From a checkpoint of a small transformer trained on Wikipedia.
Size: 8 layers, MLP 2240 SwiGLU.
MLP neurons of a small language model. Each row is named by its layer, matrix (gate and up: input weights) and neuron, and shows model dimensions 80-143. Each number is 200 + 40 x the weight over its row's rms, rounded and kept within 0 to 999. A neuron's up and down rows have the sign that makes its largest values positive.
A block is one neuron, or neurons of one layer that tend to fire together. After each block is what it responds to, as a language model described it from the Wikipedia text at the highest values.

L3.gate900,264,226,186,255,188,191,155,145,166,191,190,176,267,180,240,157,148,245,235,166,215,197,201,238,123,143,132,165,255,237,260,143,162,203,214,179,171,220,163,236,197,294,169,183,203,155,144,214,192,219,201,201,207,173,223,163,153,257,181,195,253,228,221,142
L3.up900,174,186,201,162,142,226,175,217,185,219,155,236,189,148,130,223,219,173,213,206,209,180,272,238,219,102,178,226,186,263,207,209,134,180,165,175,251,253,62,191,229,191,88,245,146,229,240,220,155,153,173,181,230,120,249,251,186,261,186,214,206,247,294,226
Connector before coming number

L3.gate926,194,203,177,225,252,225,164,192,247,205,213,245,274,204,147,181,185,227,229,251,129,200,198,232,209,221,125,207,152,283,157,178,172,193,235,264,225,189,145,184,230,200,191,246,197,249,227,197,216,207,192,221,171,170,234,155,189,190,212,201,245,317,320,215
L3.up926,177,115,182,229,182,215,211,209,154,133,275,119,216,260,197,189,243,195,218,221,139,204,215,207,152,195,169,206,213,250,286,185,148,241,191,237,138,193,139,254,160,114,117,228,242,188,143,198,232,278,218,131,271,172,220,220,194,147,228,236,126,306,244,228
Table total-row separators

L4.gate935,161,166,169,134,231,201,189,250,181,241,178,200,192,216,235,191,246,165,217,219,172,219,214,188,155,227,181,329,246,175,206,208,148,310,214,134,250,170,219,198,212,192,136,200,200,160,204,297,174,204,211,125,152,166,106,73,175,245,150,223,184,239,177,93
L4.up935,131,206,189,171,186,135,238,234,195,256,154,140,177,175,227,222,222,214,221,209,173,192,165,217,131,215,170,297,252,147,234,171,192,271,229,142,153,167,226,160,261,189,156,165,246,147,176,239,152,183,166,129,186,133,199,129,199,282,183,154,139,168,146,157
L4.gate965,172,250,205,240,141,258,211,240,237,198,149,202,206,171,174,201,133,249,223,248,174,203,260,160,146,169,274,166,182,187,203,227,133,194,238,241,251,205,258,178,166,226,170,142,149,266,227,246,250,193,158,224,183,257,180,225,192,106,173,222,210,139,222,257
L4.up965,189,193,204,145,178,235,207,191,179,253,215,187,178,160,165,187,187,246,169,285,197,228,179,198,193,119,147,238,193,259,199,162,221,209,199,236,150,185,242,234,165,248,217,148,213,140,172,253,213,168,190,211,290,249,215,217,227,190,167,240,95,198,210,222
L4.gate1958,268,214,200,166,257,131,135,199,237,196,225,244,181,185,159,192,192,252,109,271,225,153,191,236,145,190,202,154,188,209,193,241,104,121,249,156,260,154,218,258,223,184,186,181,192,212,192,177,196,191,201,168,250,218,188,222,212,196,150,209,117,213,306,173
L4.up1958,154,210,233,153,221,125,274,186,294,191,212,131,246,173,148,215,222,181,198,169,200,182,223,260,117,199,223,245,239,207,239,187,201,150,134,116,141,123,231,209,299,201,205,155,193,223,118,177,125,256,165,157,170,282,202,144,182,143,158,195,177,168,190,213
L4.gate2024,226,256,203,220,125,148,137,183,200,176,163,178,170,137,221,177,191,160,201,152,203,137,131,115,196,207,224,235,201,169,255,225,106,223,244,172,241,220,161,232,183,171,218,119,256,164,177,144,189,253,220,188,162,197,147,148,217,251,221,176,241,263,225,214
L4.up2024,216,148,136,178,154,276,207,216,150,181,189,248,183,206,198,152,230,231,214,266,282,265,210,226,253,299,249,226,208,181,154,244,204,171,172,150,236,169,259,105,317,172,164,213,217,137,175,167,146,305,206,185,172,289,285,236,195,212,222,167,208,162,249,174
Adverb before passive participle

L2.gate534,208,144,132,205,258,245,124,206,210,180,192,187,193,166,160,174,221,256,167,224,192,139,240,227,189,171,220,205,288,230,189,287,203,159,265,228,178,194,207,131,223,157,177,168,131,215,196,240,142,167,251,225,261,210,257,204,191,170,215,173,237,264,180,159
L2.up534,228,161,221,191,138,232,223,202,190,230,158,232,229,187,240,211,279,134,186,211,243,228,196,212,156,157,227,166,230,212,256,165,236,201,275,195,233,133,146,198,173,136,199,208,173,175,187,214,254,188,228,233,227,199,168,214,150,210,197,196,223,189,251,176
L2.gate555,137,237,221,223,212,212,210,271,217,204,103,267,222,104,238,193,203,256,182,165,201,192,164,149,271,167,215,158,217,269,191,188,141,67,160,193,153,233,197,246,161,182,162,182,225,179,202,195,194,192,209,133,221,197,207,202,256,198,278,186,206,257,209,274
L2.up555,177,238,202,170,183,146,190,198,179,165,187,248,190,187,147,179,143,245,160,192,220,185,139,166,208,100,213,178,260,232,168,199,155,160,177,205,203,172,217,226,235,181,250,226,148,242,215,219,252,223,206,199,134,141,236,228,200,268,230,203,133,234,231,130
L2.gate727,242,181,234,195,173,185,214,113,143,150,220,190,267,208,223,120,270,246,254,138,165,183,239,188,185,143,182,223,214,165,107,197,199,155,199,200,136,192,228,132,242,179,208,123,156,212,234,141,156,243,190,261,245,180,208,237,221,225,186,177,180,203,208,201
L2.up727,222,193,208,138,143,190,200,157,156,227,146,258,246,232,291,135,232,214,232,220,220,222,174,135,157,182,224,169,216,179,184,233,163,194,181,268,176,161,169,192,199,260,248,177,191,187,245,171,200,229,205,212,198,172,231,170,174,187,171,153,254,177,177,193
L2.gate1653,218,171,149,219,238,188,162,200,155,236,258,153,156,228,174,151,210,245,152,174,219,181,213,221,178,239,187,187,246,158,187,216,196,178,144,208,199,240,230,191,243,235,228,180,223,153,256,153,176,200,155,251,326,212,222,210,158,263,259,257,201,246,193,166
L2.up1653,195,202,274,266,196,238,174,132,179,155,206,159,258,221,287,262,192,221,174,222,192,127,158,234,244,212,213,203,187,242,193,151,189,164,136,220,188,249,158,223,208,147,201,185,188,188,181,183,237,227,215,200,141,209,273,270,171,176,238,179,188,219,231,182
Early piece after initial letter

L2.gate167,164,205,211,293,171,187,219,168,183,205,165,206,191,278,182,165,178,227,144,294,218,129,231,149,221,194,205,200,240,130,108,121,193,166,202,221,201,181,217,249,200,204,232,149,151,214,166,146,197,221,195,192,132,153,163,129,215,227,159,246,201,197,203,185
L2.up167,187,218,150,197,256,228,192,100,220,200,200,170,163,285,203,244,181,159,179,244,252,183,211,226,213,220,145,212,185,185,173,210,173,196,160,218,146,184,249,244,232,195,192,149,105,219,221,212,207,257,220,197,231,155,214,246,268,201,105,222,233,238,109,184
L2.gate785,251,187,251,216,149,139,218,190,187,225,204,196,222,277,199,204,232,275,181,227,226,268,213,162,156,207,198,177,243,207,198,326,159,200,140,223,207,147,215,201,191,282,185,203,187,241,161,213,153,192,130,163,227,173,192,241,213,205,151,202,224,243,210,67
L2.up785,118,215,213,189,193,203,177,246,212,202,174,154,147,241,206,182,158,170,153,220,159,257,219,253,211,203,223,164,174,252,194,231,165,216,270,149,190,244,194,158,217,225,198,195,161,260,236,212,141,238,169,142,223,199,196,196,207,199,181,236,235,223,178,124
L2.gate1257,216,172,236,151,198,198,215,170,261,163,93,197,190,214,141,232,184,229,236,168,145,207,187,181,183,215,142,154,232,201,212,197,169,209,143,186,178,172,227,213,183,202,222,286,159,205,131,235,139,159,188,183,173,177,248,196,239,199,217,192,278,253,184,233
L2.up1257,182,184,215,166,197,144,193,187,175,211,284,130,240,188,216,209,215,227,243,154,192,205,202,194,140,131,241,222,221,216,257,177,287,217,245,206,175,192,134,201,252,196,232,206,281,202,197,164,291,208,213,230,197,157,214,181,245,319,186,198,220,223,196,143
L2.gate2055,132,213,246,173,105,185,216,131,302,206,212,133,265,184,178,281,205,176,179,190,185,209,229,173,164,159,93,202,224,162,133,253,195,222,154,242,168,191,231,223,232,210,215,168,138,215,254,174,190,181,200,242,118,247,173,183,209,220,173,113,224,238,229,195
L2.up2055,152,267,195,210,152,206,214,198,257,209,164,154,301,197,179,190,178,210,235,197,243,209,246,239,154,185,193,152,207,285,196,121,197,203,229,217,170,157,227,153,181,191,197,190,218,76,193,225,206,268,259,298,246,175,197,138,226,177,214,198,179,185,90,172
Range connectors between numbers

L3.gate617,123,107,181,221,159,175,184,203,162,232,160,179,167,229,187,158,131,217,196,208,227,212,242,226,94,144,173,205,225,230,164,235,230,241,166,169,138,151,181,181,233,175,183,222,182,180,230,177,222,240,164,206,202,212,194,277,226,205,150,255,144,283,227,220
L3.up617,199,243,174,168,193,240,170,163,176,219,172,195,161,232,211,194,174,256,223,125,236,214,168,182,220,158,253,172,171,169,191,208,200,151,209,291,237,231,243,202,223,277,208,216,148,217,143,194,96,241,218,149,305,159,167,277,153,192,270,177,199,190,156,217
Second piece of names

L4.gate360,237,219,212,276,215,235,181,205,128,206,207,197,214,188,232,218,243,216,193,160,195,200,188,172,195,217,160,218,238,218,218,118,199,213,194,217,182,245,238,206,191,183,176,307,185,192,203,168,203,195,210,222,273,264,160,179,141,214,227,189,119,293,238,135
L4.up360,247,212,194,271,163,225,130,226,290,219,205,270,202,192,205,151,175,142,166,207,269,183,218,239,251,218,127,183,225,195,189,156,151,221,189,191,246,220,135,197,150,255,184,209,214,150,159,331,151,203,196,219,175,197,319,110,171,192,224,181,144,237,174,176
L4.gate409,225,176,230,143,192,174,131,217,254,265,180,289,177,172,254,171,260,160,253,197,189,281,202,159,269,278,237,257,210,151,230,121,180,234,194,238,213,264,163,292,166,169,153,220,161,199,156,205,246,208,179,179,247,238,217,175,207,298,202,192,204,230,178,234
L4.up409,226,246,228,229,169,206,157,112,216,211,218,223,162,202,217,166,243,228,163,238,237,250,259,163,192,213,159,296,265,288,118,224,189,168,317,203,248,234,220,237,172,174,179,98,215,202,220,206,210,144,239,211,256,160,251,272,187,218,201,245,204,241,194,232
L4.gate682,298,241,105,130,113,139,248,172,209,144,193,220,210,190,200,237,115,212,285,201,220,172,190,153,284,200,167,182,195,267,227,207,174,209,229,288,200,225,236,224,162,199,237,93,208,165,209,199,251,191,193,244,187,218,180,196,203,203,141,255,205,193,174,204
L4.up682,146,185,185,156,203,173,196,186,215,212,273,245,245,258,159,112,171,110,161,150,227,276,279,216,220,226,190,189,231,178,165,167,200,186,90,233,192,177,191,239,179,160,191,177,169,205,182,201,214,270,181,236,224,273,183,206,222,248,219,245,180,199,251,210
L4.gate1105,134,185,251,181,273,181,195,180,131,229,239,235,142,147,123,210,105,209,203,235,219,175,244,229,170,161,197,193,212,236,169,233,176,192,186,266,243,201,206,201,266,148,262,240,155,247,214,162,153,171,225,241,155,170,285,160,256,188,234,180,119,205,195,188
L4.up1105,198,201,216,230,232,224,149,275,189,191,176,192,247,207,231,182,200,272,186,232,263,167,150,195,233,209,287,190,215,142,174,135,252,212,255,237,179,188,179,194,260,166,210,168,149,196,196,265,184,218,233,214,175,135,165,238,205,220,204,147,145,160,269,246
Early word-piece fragments

L2.gate303,287,233,188,197,261,183,182,202,156,213,207,209,140,257,242,224,202,167,200,202,191,134,159,266,244,204,271,160,219,129,240,168,161,212,201,185,210,185,210,192,256,242,249,227,192,221,209,240,175,228,229,174,146,190,290,170,169,288,205,177,187,173,179,147
L2.up303,253,143,196,224,228,214,174,227,226,200,247,188,228,200,148,154,197,222,212,158,187,186,207,219,163,240,217,169,222,255,219,210,130,192,195,175,212,277,130,247,206,189,180,154,255,205,234,192,131,209,306,201,160,203,106,191,150,203,217,142,206,264,151,266
L2.gate755,235,189,260,163,237,259,215,212,213,182,120,175,187,224,222,216,187,234,236,155,245,221,233,248,237,200,301,217,239,160,181,141,235,257,231,242,211,143,227,258,254,211,210,270,223,130,231,181,245,167,207,211,124,239,240,195,195,153,133,195,154,195,229,224
L2.up755,199,203,180,176,195,124,252,176,145,181,148,163,168,212,179,230,83,216,205,202,235,215,242,189,238,193,275,173,139,267,185,240,187,173,264,164,148,191,271,168,201,191,204,216,210,193,217,256,208,180,159,163,174,184,241,194,132,193,204,214,232,217,193,202
L2.gate1264,175,222,216,205,224,196,260,185,174,186,251,132,216,208,227,264,290,238,244,266,191,239,262,118,226,140,179,150,241,173,96,249,200,167,164,231,266,219,197,207,210,126,184,231,197,156,175,212,139,210,243,228,258,189,213,181,167,179,217,268,178,194,192,210
L2.up1264,252,194,205,219,226,236,203,192,266,260,185,240,193,227,231,167,270,209,201,209,210,219,203,169,203,181,189,178,211,187,211,207,220,198,146,175,202,217,236,228,180,194,215,247,214,183,121,189,199,212,154,177,227,214,173,140,177,239,173,184,172,185,173,214
L2.gate1681,240,224,121,136,201,181,228,208,182,235,195,208,124,228,142,253,171,243,191,202,201,226,206,181,232,200,246,234,170,181,270,267,178,145,151,249,264,155,174,232,199,226,150,212,197,197,245,175,256,186,160,241,131,258,233,231,206,166,135,236,223,182,224,193
L2.up1681,178,167,221,162,213,192,164,273,181,196,202,163,155,190,208,277,113,172,181,175,164,206,205,225,210,137,167,131,205,200,243,192,211,171,226,231,205,216,213,146,238,159,309,171,183,212,248,203,148,205,285,298,133,196,226,211,214,271,184,232,159,171,219,250
Ordinals and table cells

L3.gate1947,193,189,108,318,198,229,154,165,196,218,170,187,219,214,150,239,160,202,220,222,203,140,218,194,214,88,232,156,194,168,209,195,212,211,169,236,266,240,228,144,168,181,269,206,162,204,155,249,177,220,182,218,163,201,187,196,186,210,170,218,185,268,187,92
L3.up1947,183,190,166,197,272,183,222,149,213,232,218,187,218,260,223,197,144,258,230,223,197,121,192,187,173,219,270,200,298,146,185,164,217,244,162,176,175,202,189,201,246,184,168,263,138,198,221,161,214,192,144,239,172,259,218,173,183,216,249,174,155,121,174,210
Sports results and tables

L2.gate186,270,228,131,157,187,218,193,224,270,216,214,184,167,147,209,201,183,263,199,208,252,160,208,215,210,169,185,233,184,131,167,202,215,240,271,165,248,212,186,271,175,259,241,191,225,191,130,223,176,178,195,228,271,200,150,141,231,205,201,195,222,253,214,196
L2.up186,219,146,187,163,139,207,163,162,172,216,215,186,274,196,222,272,205,209,221,158,150,187,166,194,197,241,231,190,153,178,224,209,267,252,196,244,182,255,184,123,174,261,184,215,235,168,240,142,206,197,153,104,240,224,192,175,245,153,312,152,146,147,188,281
L2.gate1225,172,198,256,261,196,203,203,232,184,185,206,235,218,138,190,170,275,214,205,143,193,169,182,223,158,249,179,185,274,140,243,203,233,251,183,209,233,245,208,179,240,214,242,177,165,237,243,204,144,189,204,175,214,273,248,270,221,233,212,138,193,163,244,234
L2.up1225,218,137,189,300,97,223,192,184,223,214,189,252,239,173,198,149,210,130,205,145,239,169,122,158,230,218,231,114,276,257,190,225,270,228,200,294,131,242,253,210,254,223,163,147,230,238,162,196,177,202,150,203,257,176,244,199,150,241,229,205,241,157,131,90
L2.gate1861,202,181,150,228,102,197,234,203,186,179,185,269,220,173,218,233,169,169,259,245,192,123,139,199,171,167,203,169,213,124,161,210,209,153,258,143,172,226,158,191,180,247,254,192,199,178,141,153,165,223,235,169,193,250,204,159,267,221,205,264,165,174,197,155
L2.up1861,237,212,204,196,178,180,115,211,186,179,174,194,167,182,233,176,157,220,208,281,271,182,175,182,145,179,162,149,213,244,195,200,156,145,211,157,171,279,210,172,195,257,158,161,190,187,259,175,172,206,217,193,192,167,237,182,214,238,227,178,217,204,191,240
L2.gate2113,200,179,152,166,134,249,194,220,217,168,163,287,170,228,262,217,189,223,161,235,226,97,163,215,256,198,196,192,180,141,260,212,292,213,175,183,161,172,228,218,158,233,215,181,256,203,229,223,197,138,218,168,175,245,210,220,314,208,245,238,180,289,202,182
L2.up2113,233,255,199,221,218,180,247,205,135,185,236,196,246,158,175,207,189,200,168,231,190,122,195,220,185,197,226,193,187,246,178,212,256,133,188,327,214,220,150,217,211,206,171,200,141,195,223,169,264,169,245,221,152,196,229,190,251,219,179,198,249,180,237,159
Year-range dash

L4.gate310,239,259,137,233,244,136,207,289,98,204,265,268,165,211,191,200,203,181,225,213,187,219,216,208,240,219,205,176,172,171,183,165,155,145,183,255,249,178,245,179,209,215,203,135,237,244,158,134,136,282,270,148,173,221,235,173,183,115,231,218,265,188,148,126
L4.up310,196,180,165,209,272,169,214,195,208,170,135,233,125,194,168,225,209,152,173,222,252,273,186,163,210,198,182,149,234,202,213,177,224,234,209,136,221,228,210,194,280,210,234,223,149,159,228,269,155,143,162,163,235,146,185,137,216,206,192,204,225,184,143,252
L4.gate1441,186,216,156,266,226,225,194,245,161,206,193,237,208,175,256,191,175,160,239,212,224,191,244,171,290,260,270,165,191,189,225,251,172,201,222,247,222,215,194,185,173,183,164,163,185,308,189,215,198,120,167,185,184,167,270,173,283,208,154,206,222,236,187,182
L4.up1441,241,317,125,219,187,167,232,197,217,237,236,193,192,212,163,295,227,165,266,205,230,189,171,178,207,226,267,117,250,186,206,125,188,286,195,203,182,245,208,120,217,179,242,169,192,258,157,142,231,204,261,200,202,173,191,278,188,172,148,240,260,207,237,188
L4.gate1502,181,194,134,276,165,122,233,244,227,177,212,209,204,197,235,231,247,181,232,143,230,206,221,209,202,259,271,223,282,104,152,198,182,227,267,216,239,232,260,160,171,205,189,170,186,200,115,176,242,205,243,206,173,244,169,128,198,137,248,228,282,152,220,158
L4.up1502,289,280,142,284,208,210,251,195,134,186,247,160,262,181,270,219,206,145,125,171,206,143,178,260,219,205,196,189,187,203,156,157,110,166,198,242,114,233,264,195,200,171,246,207,195,224,216,183,224,204,206,222,180,177,185,160,199,196,153,188,219,111,325,305
L4.gate2157,226,153,186,163,177,138,206,151,246,150,291,230,220,221,206,179,145,165,151,156,225,191,270,187,211,180,220,207,204,198,212,240,253,221,248,189,216,220,202,160,163,189,153,212,285,243,282,235,248,271,202,205,119,191,206,261,202,207,185,170,227,219,172,156
L4.up2157,224,195,223,258,167,111,182,220,209,252,193,215,190,182,269,164,216,171,165,184,202,188,205,169,167,292,236,88,223,212,202,277,132,230,268,225,167,202,201,197,184,239,166,171,198,187,144,261,215,197,217,219,220,177,159,218,233,237,143,172,230,170,261,229
Fixed-phrase continuation tokens

L2.gate572,137,118,264,221,262,211,193,231,135,289,159,175,211,160,181,170,228,218,220,216,214,205,197,245,167,254,240,177,160,193,152,189,200,253,202,170,177,222,183,180,200,161,165,176,236,193,198,209,149,200,167,261,243,167,233,186,198,169,201,234,189,198,196,83
L2.up572,179,140,238,128,179,244,132,182,279,179,106,166,154,187,122,132,251,150,218,185,185,235,230,261,226,215,247,246,224,224,175,237,182,134,245,87,177,183,234,170,203,164,115,148,191,221,239,228,180,196,185,255,213,287,183,231,217,137,206,151,195,278,189,197
L2.gate930,275,210,195,139,250,300,240,151,168,189,215,166,167,257,169,152,82,230,212,210,277,115,231,256,204,213,210,156,182,200,187,155,194,226,172,183,129,304,185,149,235,142,156,189,176,206,162,238,190,195,216,308,164,199,177,180,140,207,164,206,192,267,194,194
L2.up930,214,155,251,164,155,268,165,183,179,178,172,152,249,140,215,239,220,296,274,151,237,182,179,177,294,199,197,181,195,234,209,179,202,254,229,222,262,218,148,127,162,118,176,112,247,202,168,220,161,246,217,163,200,184,192,226,217,164,165,243,159,193,236,118
L2.gate1481,242,206,196,196,240,170,143,174,182,218,198,202,141,224,161,210,171,214,212,216,188,146,208,139,167,219,142,165,233,209,239,226,195,202,232,198,186,252,162,167,249,197,202,268,194,164,225,212,165,171,202,205,234,168,220,255,231,193,235,173,182,167,159,144
L2.up1481,211,172,189,175,180,246,175,234,163,228,216,190,205,194,166,239,202,208,231,190,180,211,207,287,176,254,145,124,181,235,208,265,261,270,179,172,157,159,136,244,220,222,223,239,105,261,174,237,179,198,207,205,181,225,317,251,212,299,207,218,176,220,181,219
L2.gate2013,120,210,253,208,242,178,211,169,180,187,236,199,299,188,195,118,153,205,186,237,242,30,224,163,159,287,289,279,172,229,231,153,172,260,168,120,200,177,207,193,235,185,144,148,189,159,182,192,149,182,204,186,180,265,150,279,182,163,198,208,136,193,193,198
L2.up2013,180,135,199,179,192,247,204,200,225,202,215,256,237,267,188,154,186,188,196,193,218,60,136,231,222,184,196,215,205,230,231,152,186,277,154,161,219,167,201,180,119,204,131,182,188,165,198,229,176,150,205,186,182,212,246,157,225,100,203,188,151,194,187,238
Sports table separators, word endings

L4.gate361,247,190,268,168,162,177,216,221,219,243,216,343,197,190,202,167,255,183,125,256,246,236,238,232,194,236,191,221,228,262,262,190,144,162,214,112,176,224,217,218,265,179,206,197,236,184,115,206,243,187,146,173,172,202,233,241,204,245,178,224,189,208,212,225
L4.up361,186,133,255,227,150,206,158,246,232,188,167,263,143,184,173,140,223,152,145,256,221,189,200,195,253,201,145,220,192,189,234,215,217,143,196,165,194,183,156,273,189,187,160,185,207,180,200,197,225,228,114,175,190,170,182,140,185,270,190,218,202,179,193,189
L4.gate697,103,257,224,262,209,231,214,224,166,147,169,185,243,236,105,265,308,192,247,249,214,253,197,107,206,198,252,157,134,183,256,219,191,216,192,228,244,224,204,195,169,169,125,230,207,216,180,245,224,258,121,212,268,218,185,202,207,187,210,193,218,210,120,232
L4.up697,252,179,267,215,204,262,179,208,198,183,195,227,203,189,188,253,207,206,194,178,217,174,205,211,167,154,165,244,285,227,170,190,313,193,218,198,149,137,157,266,142,218,121,175,177,195,137,263,152,270,140,240,234,180,198,160,266,203,206,143,115,192,260,240
L4.gate984,230,204,151,174,107,254,225,216,109,267,168,198,281,246,141,199,207,188,203,160,186,230,225,162,248,148,173,87,216,226,197,224,162,261,210,114,123,257,160,231,232,300,186,176,261,211,171,270,148,211,250,183,183,233,214,253,199,208,279,242,191,146,216,230
L4.up984,245,252,128,218,196,152,198,230,194,173,168,213,240,230,169,219,202,179,198,254,195,227,230,178,178,220,198,258,194,160,169,140,203,144,182,228,160,230,187,185,143,256,212,217,209,255,112,265,189,234,127,200,185,257,166,197,156,160,231,184,230,190,267,210
L4.gate1239,171,267,218,156,157,161,183,158,207,260,204,165,190,208,211,199,138,209,280,239,196,232,205,163,185,166,221,172,173,209,174,113,213,147,285,217,210,185,193,151,157,253,264,302,212,153,149,256,169,184,155,226,238,152,237,268,194,225,178,166,126,119,214,157
L4.up1239,187,250,229,210,129,139,220,131,190,222,211,192,198,201,218,145,226,179,230,199,224,201,213,178,192,161,215,155,166,194,248,133,247,143,170,176,206,161,160,223,222,240,243,143,226,187,263,211,203,254,138,172,182,186,213,152,161,231,166,206,223,190,164,194
Structured data separators

L3.gate174,304,182,196,168,194,166,205,190,186,156,222,225,216,169,257,222,200,207,245,204,233,144,153,264,138,172,135,245,250,125,248,110,204,229,178,287,247,227,277,179,214,244,258,205,244,208,144,207,216,239,242,226,238,215,234,197,236,143,236,129,237,184,284,174
L3.up174,224,234,167,208,204,263,204,164,64,199,145,235,167,211,239,133,179,195,182,170,227,167,151,232,205,196,214,239,173,231,179,157,248,204,179,199,230,219,135,198,285,162,226,194,218,205,220,192,258,182,255,213,176,215,178,281,145,209,262,261,206,225,146,188
Stats-table separators, word continuations